config.toml
norm_eps = 1e-05
bias = "all"
init_std_down = 0.00276
decay_shape = "linear"
MLP neurons of a small language model. Each row is named by its layer, matrix (up: input weights) and neuron, and shows model dimensions 80-335. Each number is 128 + 24 x the weight over its row's rms, rounded and kept within 0 to 255. Numbers have three digits each.
After each neuron's rows, "fires on" lists the tokens most often at its 100 highest values on Wikipedia text that the model never trained on. A number after a token or word is its count.

L7.up411:155123118157104119105123113143142146150096145089100145110113104108097134117191156142133147121112112106113102118098155160157142113133142126143136090148094123103186133125115163093124136101171149121129112152092134109163123148101121171150175163152116134125131113076144137118090158090115135150115112097107158148101119112169114130131115148121145105172106072162128120162167131185180129126099148139126091141154168065118156146122109162108133136108099149100156112124127098142141147126114088108153136124126126113118127145088148143128107168103118136090139129120102086096125135124115074134131124119138142099131153087122087119094148115123170130106100107146105138118099145148080120120139108148163124123126128145109103129126129119197152175110100113128106098186175115132151148148131121
fires on: "y" 39, "oy" 23, "'" 13, "ay" 6, "ul" 5

L5.up772:161124146111102127138144113156134100168119114086147127156099157102087126118122123153124113117138130114108122133100110172147175130127128101131122078117158140116113151128103134134126118097113102136117123109109159123135101100100149142160136180129169141155125148134126135126119166124124120138131124132112147120121130160105133096167109140184199124140139104119129112125135125152157116125105188143090137082122112088121171120109141180138184194151084137058147111128114154061115125121134111062154124096130110119090120116134179124136162134139074143112128154127172116123093159119144117126146112159151150120150161113162080117112121166122193131109143114144083152116137116150107178105140144134126112139109104116132122148124125132147168151104112133142143118172155133133177097160144119
fires on: "ur" 19, "ver" 15, "u" 13, "y" 10, "t" 7, "'" 5

L4.up318:109106179140114122158137154152148122138118106126096120130132091131110133112108168133141161161099128151146115110084112089110118168100136105139150077150131142111151135100154091142126140097138146132124140098173180121136123123088114123117161124113109140118104136111133179131170107144140086123206159131157104148110171088113146157115146101152097106127099118127145121167162094123138137100118095130133147150107136136148130136154123119098088127106076127150118123146140110098099097125109089094143133122146150141096141128156144080087117147101177094171158152121111130102149122147175131099111109108153084132119219093157111169167142145108125167093164151112092136137141102140155118151098142146120129178143099113092085119133141148143159130120069099133134100114179139098127122083122150
fires on: "r" 29, "in" 21, "an" 7, "e" 7, "," 6, "en" 5

L4.up836:078141172119099144133124130127149105086074151074100144099137152102113148092102122118088132146136121127179113129137132138118157094121184094137108102118105107103135128088139143132179142134131146123127108139117157111117124131053122136128149123129131084154121147145138139126147129090145123151162074124140124111118173059109158131140143122160098100167115091146135131152138116119129154121092144103139140154113127117147144143106105158126162132116097155104094119124136135081157162134112107106180097147171146142080130107089159099098110144130133097138093153120103147144130152116130106117149141146151142156073128148143116117143115128145132134101116125123107162111125075122137132127137131140176132161124108091114072150127117124110167144133089132188118128136203123123123100129097087
fires on: " an" 41, "an" 16, "en" 13, "ra" 7, "ze" 6, "ran" 5

L7.up699:147124094077151122137123100132087087136132131137120130125141095142140115141100122105147109120102188078101105080151139161073134152162118110134122077149114165108134116158102074129134063159122092150136107147142148137145133199155119132128125130153133142112159144111177117133119137139127133144154163141125126126092139085092157125136117082197089090133118087144110160158112099128120132113073142156163126156119095112108152073157102130118133142175137188111135121113143124132080110145121113110142153161106107096116134095125144137157128114123134146149113094116078078122146118117116045094125138110181173138139138116113125136153132156126147114101151153080129140112136159107128160108145158105110140105130126126084119145136122125112166083132105139107104161136137123126131153136104140
fires on: "ig" 22, "et" 12, "he" 11, "os" 10, "a" 9, "ort" 6

L4.up353:131129153110162153131106135101115125138104124117098120070169123116120115152103124096113114158081169112119108070152120156090086134148170103100114098098146151068151125146112093117142121137123129141094142142106111114105144131094139119111123134087152158129156131142136157132076131147138122113109148135144173092085159108137188161147091106173171136127093110155145121119133113143126120150122108149112079149115102079122158082131106142156159101138131132100134127130119150157124142135159135138172137137111160136134088133096134156153160105093102109117123110103066123118149144142104069133104102149137148112128142132134145128160174129139110121139143133100110107130144138132136140121094133105123076145088110130096116127148151121120165081110111122070140130137136114167156156162127084
fires on: "et" 53, "os" 12, "s" 11, "p" 6, "osed" 6, "ec" 4

L7.up115:112121088133105143145128120154118122108154122101111131142105120133114173102133156123095122133156134122139130131118154153126156120134162125139127139154096118121158128105123115131144155131138119103085148143108131124124105113129127136173160129128111166129095171137130118131120164101152136150155117116107125136125168085118115171135128102150148099154148128150169111140157148167177183146103128160141125113105125093073150110092129142063140148099058116111111148135086119104135108137146117128147134111132103128110084101150115140105146104114143084117089126170112149160151144118120122151123108160142147117132149111138106170173125102167174115098138099110134175119104075086130128089151090143155126156137144118104103154154127108147155138137121119146103159143112079131118142095095137
fires on: "a" 16, " A" 14, "A" 11, "o" 10, " an" 8, "ran" 5

L7.up65:163130112154133109117114140131126119126091149160121131047117145133125147148146097172148136120163158170136127135129118138105128076188142125151124140123120153117150132129103119125130112099100153165142119141115144132139123139075136147093137101104169146111133188102142141150140113130136122133126119136111165155153176085102139156115129127111130149117089136136094090155146125166152114129117125121140117096135138111091154097133086128127159147140132126105192150170127113148106129083141121119130156124125094138108109134121172116141166096092099139108138125131118135120101115131133111148087088154166098130153160126165102143109135149160159102161146124129093157128112134078135157123148117073110121165139110134100081123117122146130123120113116122113094137183129106132166142115150081
fires on: "-" 32, "ice" 9, "s" 9, "'" 6, "ri" 6

L5.up179:161120153121076110143155091149142123133148118115108121106122177130098169159150145142151129104132122098133102126085107140138133102122125128105139099126142115134105129147116139145127130114128168115134141137116155081123111113114104113129125142137137101134166118101118161126062148143107145119144097119085114106127125108085141102109093106146121127146154117158135119131134104122166142128108094169147109116114128081111173139164154137115150188138139112129155113148117149127124092089124113104134125105102125173123113119118153126098101103118134124127150089131138103106150118138141044110138098126138120151150182111145083194110140150124151145094153139177075146037126110158093183105100146140127093139131115133148102133145122147129153079130124132150098103147170127161190099164138136
fires on: "l" 17, "o" 13, "u" 11, "ro" 9, "r" 7, "ur" 6

L12.up16:141117124120109111138134154129084159087090168139107108096129178154166146110171110102144121176093149149105156117081120091114130110125125155112111133135089189090100156139094149126086128137117083099105148125069112109150099165141161152120136127111092128088163103111094121116146129143149122124120139101142122098139120101116119160151117105175088133120118139169123158110111123162135178046138113136152102117116111124113171121109080144156134108127122121151174181149155165110114086148148087130129145091135135121180087139130128156159142119141148129152124120138108110148143130096127099104133133090140135134150149113116086167116157143104150100081136123074106112101150157171093145171094156107135164138139127127125125108159149142169131116113127126112154088111133140146148135118080120
fires on: " |" 39, "ure" 5, " re" 4, "er" 4, " S" 4